{
  "n_layer": 12,
  "init_std_o": 0.0,
  "beta1": 0.95,
  "weight_decay": 0.037,
  "warmup_steps": 252,
  "dataset": "wikipedia_en"
}
MLP neurons of a small language model. Each row is named by its layer, matrix (down: output weights) and neuron, and shows model dimensions 96-191. Each number is 200 + 40 x the weight over its row's rms, rounded and kept within 0 to 999. A neuron's up and down rows have the sign that makes its largest values positive.
Before each neuron's rows, "fires before" lists the tokens most often just after its 100 highest values on Wikipedia text that the model never trained on.

fires before: "e", "er", "en", "ort"
L8.down267,209,231,270,204,272,148,217,206,116,191,183,205,139,255,260,249,209,243,247,156,165,181,190,201,258,211,289,159,229,274,267,287,158,205,174,174,192,169,193,128,171,221,192,244,223,143,236,224,168,131,150,166,328,172,204,157,224,209,256,203,203,159,189,180,236,215,148,244,205,247,151,249,222,162,158,192,197,162,233,145,270,213,216,188,192,190,220,197,179,133,259,202,236,199,198,234

fires before: "{", " |", "0", "1", "/", "2"
L3.down311,189,220,195,181,141,247,247,184,220,184,230,282,168,273,206,136,190,184,177,235,199,236,223,83,196,256,158,207,248,244,184,260,244,244,205,216,218,165,187,187,192,164,163,266,158,133,217,254,198,322,179,246,185,200,165,175,232,174,223,170,258,202,171,192,162,115,245,190,205,155,166,216,181,217,162,145,172,220,259,217,224,236,219,165,230,195,193,171,237,192,153,145,165,172,167,202

fires before: "il", "p", "ing", " pl"
L8.down858,217,239,208,152,142,186,145,193,189,264,189,172,196,204,171,201,223,197,135,231,263,237,165,155,173,292,193,194,166,268,192,203,199,121,169,165,210,167,179,203,123,177,216,182,195,231,153,219,246,201,183,255,190,221,192,125,138,194,149,205,253,117,177,195,170,178,260,259,217,245,144,206,198,149,225,200,214,182,212,242,218,237,166,215,231,175,251,272,174,189,170,126,195,190,204,169

fires before: "|", "t", "em", "er", ".", " |"
L5.down680,194,235,236,143,177,164,141,213,234,222,238,135,161,151,276,245,209,152,234,243,179,190,211,178,159,216,306,288,175,187,163,203,148,191,132,201,134,276,161,286,225,232,235,241,175,199,230,297,153,185,209,224,190,217,170,179,187,130,242,212,209,209,187,166,230,198,217,205,105,219,244,213,228,213,249,200,140,210,138,204,215,217,230,163,200,187,240,208,236,200,195,172,230,155,234,217

fires before: "0", " |", ";", " a", "1", "2"
L3.down856,235,172,165,234,157,248,282,223,165,253,154,176,223,240,258,173,216,230,271,184,208,241,215,261,141,241,224,182,153,184,180,226,153,154,229,195,185,191,259,230,219,196,187,256,208,155,268,248,225,226,192,115,159,172,233,209,104,146,217,216,203,169,185,205,177,270,183,214,149,84,226,241,176,165,194,259,188,249,195,132,130,212,211,177,171,191,184,158,202,257,191,100,165,174,211,208

fires before: " |", "0", ";", "3", "9", "1"
L3.down422,274,168,151,194,247,299,246,173,290,255,193,207,166,200,260,236,195,173,245,251,179,180,182,184,206,248,251,207,163,196,199,247,125,267,203,257,178,191,232,217,234,146,209,271,158,141,196,245,268,163,243,202,198,200,225,156,159,221,228,157,207,197,155,168,173,149,213,194,239,112,210,234,167,197,222,180,199,207,216,190,244,187,180,182,232,109,183,160,161,190,208,214,232,186,171,234

fires before: "o", "iv", "p", "m", "v"
L8.down468,208,215,235,203,185,206,235,303,276,274,163,238,201,147,178,195,199,135,216,235,217,233,169,180,216,204,197,225,180,197,244,214,163,213,200,219,167,284,189,239,190,237,192,192,255,171,177,152,211,252,266,169,230,118,237,215,235,203,188,227,167,257,235,208,246,164,271,187,201,264,281,197,199,214,259,165,189,263,187,188,196,205,187,258,228,189,202,223,219,176,214,239,270,146,227,218

fires before: " |", "0", "-", " |\n"
L3.down382,210,241,194,180,172,264,136,177,198,241,235,217,277,157,206,181,189,193,251,186,210,251,186,155,260,210,202,223,225,212,209,196,224,213,246,158,152,211,87,197,189,174,190,249,193,243,161,239,199,211,209,214,169,214,214,209,204,137,201,201,136,147,271,179,201,206,204,272,175,210,176,196,115,166,197,233,177,192,255,270,213,200,229,225,235,160,173,155,224,206,146,69,198,126,219,229

fires before: "l", "w", "ary", "k", "og"
L8.down987,224,177,234,244,138,253,196,155,219,240,240,232,212,169,230,173,287,270,186,236,209,149,214,199,228,149,127,184,219,206,167,176,147,265,225,216,93,251,236,294,226,221,239,218,163,200,193,209,211,194,250,228,209,153,179,199,174,167,228,242,194,158,207,174,244,186,224,198,163,200,169,286,225,203,165,210,232,247,181,258,159,224,262,246,158,200,260,180,181,155,120,211,212,173,197,156

fires before: "ort", "l", "res", "ub", "e"
L8.down907,199,252,220,247,188,131,199,152,112,241,220,192,141,229,267,198,207,109,213,192,152,225,233,169,206,101,234,226,199,262,263,232,132,191,188,208,134,222,218,195,253,238,244,152,189,247,163,260,191,196,205,155,219,179,212,201,151,155,219,261,305,209,223,193,238,140,205,230,176,183,194,217,254,225,150,178,185,184,204,191,188,221,181,230,158,165,175,243,222,189,182,66,243,175,216,142

fires before: " he", "0", " the", ",", " H"
L5.down911,218,219,225,171,263,214,207,235,256,208,257,177,183,154,248,209,169,216,185,213,228,208,203,230,160,264,216,231,148,232,237,163,170,244,241,181,228,135,202,257,216,268,234,193,234,149,198,201,193,170,189,206,192,202,237,278,228,150,213,233,195,225,237,279,229,177,209,140,152,135,271,203,137,150,179,174,239,142,224,231,204,162,214,178,248,185,176,242,209,213,311,320,169,233,207,258

fires before: " ", "l", " –", "ore", " f"
L7.down558,194,180,170,244,184,195,254,156,210,184,221,167,212,235,149,155,145,174,319,243,210,247,163,245,217,277,195,175,227,149,155,237,146,190,190,208,162,220,191,177,136,181,210,136,180,247,258,131,253,172,213,242,140,186,175,245,247,232,181,85,137,215,174,152,177,229,184,230,189,211,211,236,199,167,231,181,232,244,203,230,183,199,189,236,230,223,182,247,140,198,285,154,180,202,141,170

fires before: "al", "s", "w", "c", "h", " of"
L4.down294,164,241,247,186,146,212,178,211,174,239,186,207,141,196,253,136,159,209,160,195,294,214,166,196,203,248,178,244,252,175,182,156,247,138,233,185,181,196,186,185,203,183,117,174,221,200,169,187,134,158,272,199,186,252,227,156,169,229,219,197,227,243,264,260,236,203,203,207,209,237,216,179,204,204,127,229,177,176,204,194,227,172,223,206,253,195,211,217,226,152,117,221,69,180,217,209

fires before: " in", " by", " on", " ", " as", " with"
L8.down138,289,172,208,168,229,169,249,205,146,143,288,225,174,186,173,296,197,237,216,154,147,247,199,185,186,134,211,268,248,216,225,195,168,201,278,205,198,234,161,188,257,112,294,199,198,138,170,208,156,165,147,203,220,148,180,165,188,192,184,254,234,224,207,206,253,208,177,201,207,274,171,207,160,224,172,203,185,115,188,125,158,167,316,172,199,206,206,275,227,215,229,165,202,207,223,192

fires before: "0", "7", "3", "5", "6", "8"
L5.down294,220,209,157,213,237,224,166,109,193,224,213,181,193,203,184,125,176,163,240,209,157,87,198,209,202,191,172,112,246,235,179,155,163,157,289,205,241,249,180,234,192,263,218,235,183,215,198,209,246,187,212,197,233,207,217,252,225,167,183,183,206,182,206,219,161,232,237,122,161,202,231,192,197,149,165,105,185,257,246,174,210,137,177,224,223,177,187,242,129,231,220,232,266,257,207,181

fires before: "==\n", "===", "=", "==", "\n\n"
L7.down579,157,226,216,113,240,161,190,246,223,187,248,249,200,288,113,214,155,148,234,263,163,167,234,139,187,244,216,228,203,248,192,153,247,102,238,259,226,271,272,236,150,237,236,220,218,199,161,223,191,188,184,169,164,235,120,175,218,200,239,188,247,203,206,189,223,190,176,212,267,218,228,206,221,197,142,212,223,246,122,158,186,132,199,252,174,212,169,179,161,258,195,228,222,249,224,160

fires before: " ", " |", " (", "/", "–", "H"
L7.down283,267,118,244,214,199,276,216,172,190,244,146,212,216,117,214,159,217,182,215,183,206,175,197,187,187,207,135,264,258,150,191,203,215,230,161,183,258,191,179,206,248,196,194,199,197,198,274,213,187,266,146,241,161,257,155,264,187,165,254,248,230,154,167,190,193,140,132,183,168,218,191,224,126,203,207,224,229,230,144,249,157,197,249,151,218,168,215,310,188,194,189,133,245,159,259,161

fires before: "end", "g", "f", "w", "k", "ri"
L8.down710,228,161,207,141,182,155,145,167,228,253,227,238,191,226,206,196,228,206,255,288,252,233,175,221,169,200,197,214,264,241,180,175,175,236,236,145,119,240,230,241,213,115,186,285,175,219,179,212,193,188,172,193,213,146,182,213,171,185,218,191,175,188,183,289,210,263,170,216,224,167,140,266,256,247,170,214,248,133,154,186,143,200,159,175,170,254,203,167,265,210,222,129,147,247,214,258

fires before: "==\n", "===", "==", "="
L5.down741,239,174,237,261,164,166,188,165,203,217,215,185,130,168,107,268,179,167,187,257,211,236,119,144,210,218,172,141,230,175,177,185,218,167,173,262,208,196,248,252,254,208,208,158,223,176,237,207,257,185,111,181,207,229,122,159,177,274,253,186,205,197,143,216,237,260,192,160,246,225,205,183,178,245,287,253,177,178,191,102,285,195,124,203,179,168,141,152,207,223,209,268,192,244,272,216

fires before: "o", "r", "ol", "on", "d", "a"
L4.down870,146,108,244,151,234,288,204,177,229,178,122,173,143,254,199,144,164,255,207,215,272,270,189,215,200,214,127,192,128,266,187,273,208,167,172,113,165,193,214,191,226,213,218,137,194,200,205,223,188,165,185,176,258,157,183,204,244,219,228,219,193,192,220,165,250,233,157,151,280,137,225,235,300,158,174,258,207,244,249,196,183,183,186,78,187,190,179,216,231,219,232,274,218,172,216,240

fires before: "-", "|"
L3.down729,212,204,212,201,156,189,152,200,252,219,160,175,238,196,194,123,177,123,208,211,219,184,234,171,217,181,160,226,195,245,135,169,197,167,238,175,234,252,134,108,231,245,246,267,250,171,212,228,201,243,274,196,222,170,123,191,234,210,268,186,209,158,204,272,245,203,237,225,211,224,247,235,174,223,216,232,155,204,197,220,205,193,173,200,191,258,145,156,163,158,214,264,189,180,200,217

fires before: ",", " he", " the", " it"
L7.down967,205,281,222,182,248,153,180,244,206,103,166,227,212,196,211,236,255,220,194,132,169,216,185,208,252,205,238,155,151,203,235,270,263,194,170,213,180,216,175,239,245,211,177,123,189,205,193,224,242,223,217,195,285,165,262,158,125,178,245,277,178,220,217,202,120,209,216,105,188,189,170,231,191,192,210,182,216,224,204,218,196,197,118,259,147,206,177,196,217,151,176,332,219,172,195,227

fires before: "1", "2", "0", "\n", "\n\n"
L7.down471,134,190,135,246,191,228,192,184,195,226,235,171,131,170,147,175,191,185,182,206,126,203,205,188,188,212,224,207,182,252,314,185,155,221,253,150,154,238,109,210,158,151,115,175,242,153,126,221,256,129,223,193,175,225,223,162,261,151,188,182,162,167,170,218,190,138,230,217,190,121,180,224,180,201,221,244,188,230,188,155,190,182,152,256,175,186,266,230,189,192,161,205,212,153,191,246

fires before: " ", ")", "C", " P", ")\n", "al"
L3.down383,218,231,201,128,203,214,259,182,165,241,106,202,259,152,177,181,194,267,178,264,139,202,189,192,124,187,176,152,189,160,250,217,208,160,99,195,184,202,233,229,109,170,225,245,199,206,172,236,265,219,196,207,240,192,120,194,168,238,153,218,157,204,219,215,210,203,166,99,158,249,163,156,128,270,216,219,234,234,183,207,123,227,251,201,233,242,174,200,159,206,196,265,213,169,170,248

fires before: " ", "es", ".", ")\n", ",", " |"
L7.down993,288,205,195,182,219,243,207,227,254,228,179,214,234,224,275,172,158,253,125,132,211,218,135,206,258,217,142,231,214,237,178,175,186,142,200,107,182,144,199,178,191,235,176,182,197,225,210,190,129,186,293,222,179,233,128,154,181,159,240,182,244,213,225,195,250,176,183,230,215,188,174,173,261,186,195,129,219,214,223,195,203,166,82,186,201,255,184,229,146,195,117,231,76,146,165,183

fires before: "\n\n", " ", "3", "2", "1"
L3.down607,230,185,199,226,173,271,183,214,277,164,200,194,196,263,253,165,218,202,230,220,219,186,202,234,147,202,135,175,182,144,208,162,203,260,187,202,188,256,129,222,208,212,210,231,224,274,258,231,138,137,197,246,171,170,241,232,207,199,242,160,236,192,211,201,251,196,211,179,220,187,189,216,119,158,233,164,144,213,203,136,182,160,135,192,236,108,185,183,233,175,148,326,197,187,230,186

fires before: "1", "2", "3", "4", "6"
L7.down649,231,218,254,170,157,181,156,134,191,225,247,93,221,258,187,218,235,171,260,194,198,183,197,164,228,227,167,228,209,239,262,202,153,206,240,132,208,204,165,234,183,299,182,255,217,138,159,333,228,158,218,188,172,211,132,185,145,160,203,222,197,202,176,194,165,248,235,135,188,206,224,193,178,188,190,209,171,214,216,160,176,193,225,219,178,188,192,221,218,180,209,233,183,246,194,280

fires before: "b", "al", "l", "n", "en", "g"
L4.down299,221,230,222,207,148,214,203,136,216,272,225,209,204,231,174,219,159,196,168,234,232,179,243,169,129,199,226,217,219,288,215,238,117,264,189,223,198,248,228,179,168,196,225,293,252,237,193,193,254,169,230,142,119,196,163,202,112,206,176,262,195,261,202,169,191,294,188,211,197,160,175,204,208,197,242,172,217,201,170,134,203,143,206,262,122,203,160,143,218,100,256,186,261,238,155,258

fires before: ",", " |", " ", ".", ")", "\n"
L3.down773,176,147,217,127,203,131,187,192,244,291,125,230,241,220,165,222,137,217,127,170,183,209,237,212,171,219,180,174,279,175,216,126,237,152,265,199,194,185,201,162,236,242,226,221,212,167,188,163,176,199,250,187,228,153,221,212,245,189,196,244,195,151,246,222,191,180,142,176,158,242,195,193,210,247,234,278,173,223,235,156,199,215,224,250,250,182,247,196,201,207,179,218,211,212,135,314

fires before: "1", "2", "3", "4", "0", "5"
L3.down574,187,149,235,175,191,110,135,253,228,268,208,124,186,203,197,217,175,209,146,210,184,211,148,221,191,251,242,275,217,249,181,152,212,185,223,169,275,121,218,148,203,209,161,139,204,267,242,219,189,121,224,196,291,207,242,207,259,283,162,222,239,167,214,210,242,235,202,119,186,202,183,281,259,218,181,251,223,189,139,183,171,170,241,215,225,213,201,158,210,160,248,261,263,283,201,216

fires before: "k", "c", "al", "us", "ation", "om"
L8.down432,318,253,239,270,198,201,254,210,191,261,123,222,115,248,133,154,248,217,237,168,213,236,137,125,225,198,138,170,192,183,165,226,194,140,224,199,181,197,233,236,212,239,167,148,214,213,203,193,182,212,197,157,117,219,171,133,224,276,234,238,166,203,210,288,250,164,125,286,212,208,265,211,178,266,197,204,154,195,230,153,185,163,229,159,165,232,183,240,234,147,210,276,213,144,205,218

fires before: " |", ";", " |\n"
L3.down155,174,235,213,246,157,171,234,249,184,207,226,224,238,242,175,213,219,244,208,197,271,195,213,157,127,176,167,163,200,284,281,267,216,123,220,176,204,208,143,234,239,218,167,234,146,197,156,214,131,173,192,199,185,254,223,196,175,252,184,132,144,204,184,233,222,177,186,194,194,246,182,182,229,120,211,269,133,214,171,197,244,201,201,172,162,149,242,162,208,168,146,312,185,167,174,207

fires before: " ", " –"
L3.down244,150,211,219,234,200,179,275,188,241,149,157,170,192,307,157,104,256,209,238,206,206,183,187,151,233,244,160,225,178,192,237,225,173,183,228,221,243,195,210,266,167,233,208,192,121,218,159,207,238,189,235,264,174,214,217,251,209,186,202,183,190,252,190,175,171,219,232,202,163,225,195,159,255,203,194,230,201,253,161,185,172,183,267,171,260,153,188,250,177,236,243,131,203,188,95,153

fires before: " ", " |", " (", " C", "Q"
L7.down953,233,204,232,251,253,196,239,249,129,168,207,197,159,84,175,302,184,182,252,212,212,199,170,155,188,202,113,162,182,189,142,192,279,144,166,262,177,161,163,181,204,274,214,207,261,250,215,249,175,218,205,238,241,231,259,240,225,254,229,186,180,264,242,213,180,163,178,202,229,227,236,231,197,194,269,190,216,183,163,225,174,169,256,152,212,198,159,240,185,234,195,111,210,243,218,259

fires before: ";", "1", "2", "0", "3", "4"
L3.down5,216,230,128,264,204,227,190,244,126,204,234,194,220,203,248,239,164,187,124,209,209,184,280,256,168,218,202,141,234,244,231,201,270,159,261,211,177,225,226,197,222,266,205,178,178,211,173,239,121,249,183,158,168,164,175,111,223,184,203,165,192,214,174,235,225,218,173,163,156,258,138,163,205,215,150,212,200,205,212,223,153,255,158,155,149,198,178,161,185,162,218,296,255,216,227,116

fires before: "w", "b", "ter", "l", "er"
L8.down50,188,200,116,257,142,187,217,258,180,191,263,174,217,171,185,292,187,233,131,211,252,182,194,218,180,237,145,220,240,129,218,163,182,199,233,247,151,150,171,163,262,149,267,206,134,182,227,228,214,178,233,182,259,166,204,244,212,169,207,158,183,220,182,143,201,208,214,184,191,252,202,146,110,253,131,198,243,262,244,159,235,232,331,250,179,169,226,147,226,217,171,251,234,222,178,246

fires before: "0", "-", "5", "6", "7", "3"
L3.down236,104,176,221,166,149,212,176,203,209,134,126,143,193,175,183,145,130,236,242,190,217,225,218,181,185,192,155,101,188,245,222,203,207,179,193,182,183,189,158,204,184,152,114,207,174,156,197,188,147,184,123,192,253,202,169,244,199,160,155,189,257,163,149,191,190,187,133,190,204,179,160,243,256,220,249,293,178,243,169,182,203,199,109,190,213,161,234,228,196,210,217,323,183,200,93,187

fires before: "1", "2", "5", "3", "6"
L3.down456,191,159,244,194,242,246,180,203,201,231,207,241,191,228,186,200,213,117,167,254,156,293,177,131,212,180,196,216,167,266,230,208,193,185,209,193,158,157,165,150,197,179,223,172,168,179,171,145,147,142,208,221,184,153,175,188,271,179,153,169,144,214,213,184,136,219,232,255,226,209,160,214,213,249,119,202,235,183,195,196,219,115,180,201,175,189,210,224,145,154,175,297,312,253,246,156

fires before: " he", " the", " Y", " s", " H", " P"
L7.down992,244,194,153,213,245,240,193,169,220,123,222,207,212,168,227,156,204,247,185,140,231,241,206,258,189,187,199,150,146,141,208,177,184,185,185,212,243,242,178,179,207,185,145,116,270,227,184,233,165,188,139,175,210,128,195,240,206,273,214,280,165,260,234,189,206,252,186,209,192,261,166,193,229,183,151,141,181,185,215,206,153,128,198,184,216,188,220,236,217,186,222,202,214,225,199,252

fires before: "0", " |", "9", "."
L3.down821,138,255,185,229,220,272,199,178,180,208,233,203,229,179,225,173,244,184,193,192,232,188,197,199,201,193,260,91,259,214,204,162,199,272,303,254,147,166,176,167,207,128,227,291,251,167,120,193,285,231,200,188,152,217,246,119,243,217,208,191,213,290,224,219,252,219,189,264,255,211,228,243,226,212,235,227,145,229,178,289,186,194,196,190,220,158,165,239,267,232,133,129,138,158,179,208

fires before: "3", "4", "5", "7", "9"
L4.down963,205,267,216,185,229,235,240,176,195,173,227,226,101,194,181,202,242,181,201,171,218,135,221,257,164,262,206,192,194,245,223,139,238,213,213,224,153,195,215,259,193,207,195,188,222,208,181,219,167,162,178,183,189,226,206,224,143,210,221,258,245,176,215,237,192,237,224,183,170,112,207,136,92,152,183,126,203,173,193,217,238,181,215,219,220,167,198,212,150,135,143,218,249,242,141,210

fires before: "ord", "l", "ic", "ies", "iv", "an"
L8.down399,209,197,217,248,212,127,171,214,209,227,158,252,272,215,134,157,265,146,299,197,210,138,198,227,137,200,198,253,185,208,197,97,158,193,184,250,171,147,186,214,188,220,177,253,191,260,200,190,168,186,152,163,178,210,204,202,160,227,183,159,236,194,165,216,230,189,193,184,282,192,211,194,197,217,221,232,184,222,233,215,224,131,162,161,166,189,209,243,292,193,143,220,159,164,195,108

fires before: "1", "2", "0", " |"
L3.down81,264,224,198,170,205,196,248,175,199,205,155,201,157,236,240,150,172,211,266,193,219,202,186,170,192,245,167,214,224,187,180,222,163,204,206,214,152,205,252,245,191,160,200,138,203,198,218,64,173,162,194,240,166,185,240,90,129,193,222,156,162,151,215,233,213,112,215,194,151,147,175,223,254,251,229,224,188,217,206,148,135,175,184,253,183,198,189,170,160,167,207,141,256,211,193,207

fires before: "ec", "e", "ort", "l", "on", "an"
L8.down158,196,236,165,214,201,185,193,138,152,235,205,235,131,193,226,179,206,220,249,156,156,198,217,185,250,205,215,221,232,196,345,202,207,227,237,213,139,228,221,160,252,217,224,303,107,193,180,241,212,189,136,186,155,222,180,245,210,205,182,207,257,190,136,264,217,221,167,191,216,233,145,242,208,222,185,193,202,210,195,196,152,249,184,150,149,223,219,173,213,193,272,101,171,179,199,170

fires before: "p", "im", "ur", "ed", "ing"
L8.down96,224,172,209,164,232,164,142,116,130,126,180,222,178,212,192,168,173,163,193,244,220,213,233,160,140,114,179,174,198,187,180,169,266,178,208,239,147,109,169,211,197,200,166,200,140,217,267,176,178,177,171,237,199,236,172,145,186,246,118,215,235,132,171,226,176,204,202,227,279,195,210,161,178,187,172,276,270,245,180,248,191,200,146,152,123,233,240,208,173,210,146,160,200,231,198,183

fires before: "st", "d", "l"
L4.down463,204,209,259,246,237,209,211,82,235,260,134,104,182,191,221,224,232,162,127,242,211,162,238,158,153,179,252,212,169,182,177,165,184,250,192,199,201,185,163,232,160,153,135,231,195,123,141,196,267,157,203,144,218,195,249,189,190,199,223,212,236,295,237,150,187,231,128,177,235,170,175,212,201,177,181,187,201,252,179,192,207,203,217,202,180,279,189,143,210,231,256,221,220,223,202,188

fires before: "s", "a", "k", "uc", " C", "d"
L4.down644,217,171,202,224,196,159,142,176,235,214,104,217,158,199,123,170,241,152,194,241,157,112,189,247,225,103,222,213,140,163,201,139,148,169,133,175,135,200,191,211,222,182,198,205,210,178,142,209,258,234,225,178,164,161,216,184,203,177,236,222,268,194,188,171,238,243,160,175,196,245,230,151,233,186,131,173,203,293,191,239,154,256,208,243,204,242,243,184,221,197,104,196,149,200,200,185

fires before: ",", ".", ".\n\n", "–", " and"
L7.down907,203,189,262,230,183,225,239,255,241,219,177,248,184,162,234,235,176,196,208,241,220,243,182,146,207,208,243,209,247,164,168,197,173,185,201,161,214,205,219,173,168,247,163,131,153,153,187,177,191,200,255,293,195,218,262,204,223,167,254,200,164,188,258,198,228,184,163,239,194,158,123,275,131,203,142,199,200,159,239,198,283,231,102,174,228,220,220,214,216,248,129,115,197,195,269,162

fires before: "v", "l", "ies", "ar", "qu"
L8.down35,209,181,188,167,215,215,225,175,134,197,235,205,236,187,150,191,129,112,259,163,158,106,149,209,210,159,213,165,248,140,271,112,226,244,203,205,153,157,216,249,236,185,271,230,162,283,209,221,191,216,161,163,151,206,217,187,194,262,168,217,213,263,241,112,191,226,181,202,245,228,232,113,238,227,190,231,195,211,228,216,230,239,183,199,217,215,187,198,185,157,151,105,181,236,194,205

fires before: "0", "1", " |", ";", "2", "3"
L3.down448,136,129,227,201,193,169,194,216,245,209,143,117,271,232,217,192,225,202,216,222,151,240,239,309,204,214,260,205,172,286,228,198,255,191,214,131,224,160,108,182,208,173,166,192,169,158,195,160,156,203,243,190,253,220,211,215,160,189,164,197,125,218,131,238,150,118,253,215,109,249,186,167,206,273,210,215,222,212,217,260,166,183,220,208,189,189,204,168,260,179,248,270,204,210,195,230

fires before: ";", " |", "0", " |\n"
L3.down911,114,250,272,316,230,173,217,219,131,216,177,213,182,218,235,227,161,134,138,142,223,174,223,270,183,193,186,225,211,203,255,206,164,106,166,225,155,217,137,133,219,223,184,247,200,181,186,204,101,203,207,222,184,208,282,232,182,158,244,180,112,218,180,241,206,198,155,199,119,175,145,194,121,207,170,237,201,128,175,178,175,296,90,216,165,201,197,167,221,185,262,289,245,183,201,148

fires before: "or", "o", "ow", "en", "rom"
L4.down753,266,188,174,151,200,146,136,186,234,240,204,142,232,108,205,219,164,201,145,268,195,228,203,206,254,214,252,178,143,156,262,247,99,238,206,238,178,199,135,233,174,223,206,287,168,138,202,163,230,208,219,230,193,185,218,256,157,176,180,197,149,218,155,205,235,160,189,192,179,177,262,143,208,208,210,232,159,244,220,144,210,166,146,161,220,249,245,191,198,173,144,77,268,311,201,236

fires before: " |", "|", ";", " |\n"
L3.down480,96,171,194,168,236,210,103,275,153,259,178,227,236,251,213,176,271,163,134,225,205,247,207,263,213,271,200,184,212,229,177,230,198,173,158,165,216,216,241,175,218,225,124,148,161,227,169,240,146,164,261,182,199,229,239,186,180,164,141,232,199,140,165,206,186,201,234,274,99,222,226,227,269,198,187,157,198,146,226,169,225,174,204,159,222,262,200,222,179,240,174,186,251,272,243,182

fires before: "0", " |", "4", "6", " in", "1"
L5.down654,177,165,159,234,99,138,147,154,245,233,173,178,174,193,161,136,218,242,202,220,275,220,180,222,160,200,199,120,252,189,186,207,152,110,220,225,211,221,94,199,183,177,159,237,190,227,151,188,242,181,208,232,138,180,207,162,244,156,218,249,224,217,188,192,285,196,259,229,121,180,243,315,230,235,184,163,142,221,157,182,212,229,201,117,168,211,183,171,177,146,232,248,250,199,189,191

fires before: "9", " |", "0", "1", "2", "p"
L3.down628,242,209,165,162,198,206,178,186,135,243,250,216,239,184,229,157,220,198,156,250,187,238,216,226,244,204,176,234,193,235,179,161,306,146,206,213,187,217,223,283,139,224,208,182,205,131,176,183,165,232,211,237,149,142,199,189,207,220,181,126,146,202,160,237,161,231,207,136,251,210,233,207,209,195,204,234,211,192,257,166,157,186,176,230,168,176,241,245,178,187,191,297,203,183,273,248

fires before: "|", "-"
L5.down580,267,175,117,246,169,271,188,251,304,210,196,221,235,195,190,194,225,241,276,164,251,129,230,200,220,190,232,250,204,179,175,241,152,164,181,192,269,215,281,137,219,201,214,225,185,246,260,194,202,278,183,240,205,240,164,199,199,188,210,172,219,198,213,233,322,272,231,193,158,198,246,259,175,231,263,168,212,271,222,211,175,184,141,189,187,213,135,246,160,218,175,252,149,244,197,197

fires before: " ", ",", "\n\n", "t", "\n", "f"
L5.down146,261,162,241,223,141,240,175,181,236,239,139,178,212,265,238,219,224,180,179,197,158,139,204,180,216,174,160,188,205,180,201,132,164,210,205,232,226,200,191,188,259,189,164,260,167,205,289,284,177,231,200,238,198,231,256,203,232,204,222,200,219,143,164,169,217,115,274,183,299,234,201,178,173,157,163,154,243,243,219,140,201,263,145,188,216,194,158,253,174,235,178,335,131,252,250,210

fires before: "o", "i", "on", "en", "ol", "ian"
L8.down975,239,186,268,215,216,240,182,232,183,250,167,239,161,193,167,134,213,231,235,178,222,154,136,163,188,203,182,260,163,189,158,216,254,242,218,119,186,194,217,171,253,248,234,112,196,268,119,169,112,227,174,185,133,244,202,257,138,168,193,233,137,341,190,270,272,276,185,180,224,177,236,164,214,256,233,214,171,235,212,203,174,236,166,174,161,191,296,178,203,158,212,200,135,214,194,185

fires before: "0", "9", " the", "p", "8", " a"
L3.down464,156,263,240,131,274,171,260,179,230,131,222,283,194,246,192,138,203,215,200,202,227,225,182,237,195,251,236,226,219,185,228,175,117,158,228,209,197,189,223,216,150,186,210,233,276,271,173,184,145,204,217,228,195,199,193,201,177,174,178,201,165,159,199,228,144,165,202,194,205,179,209,178,211,227,214,189,221,127,207,204,154,230,177,225,231,110,216,264,151,196,252,231,248,208,296,201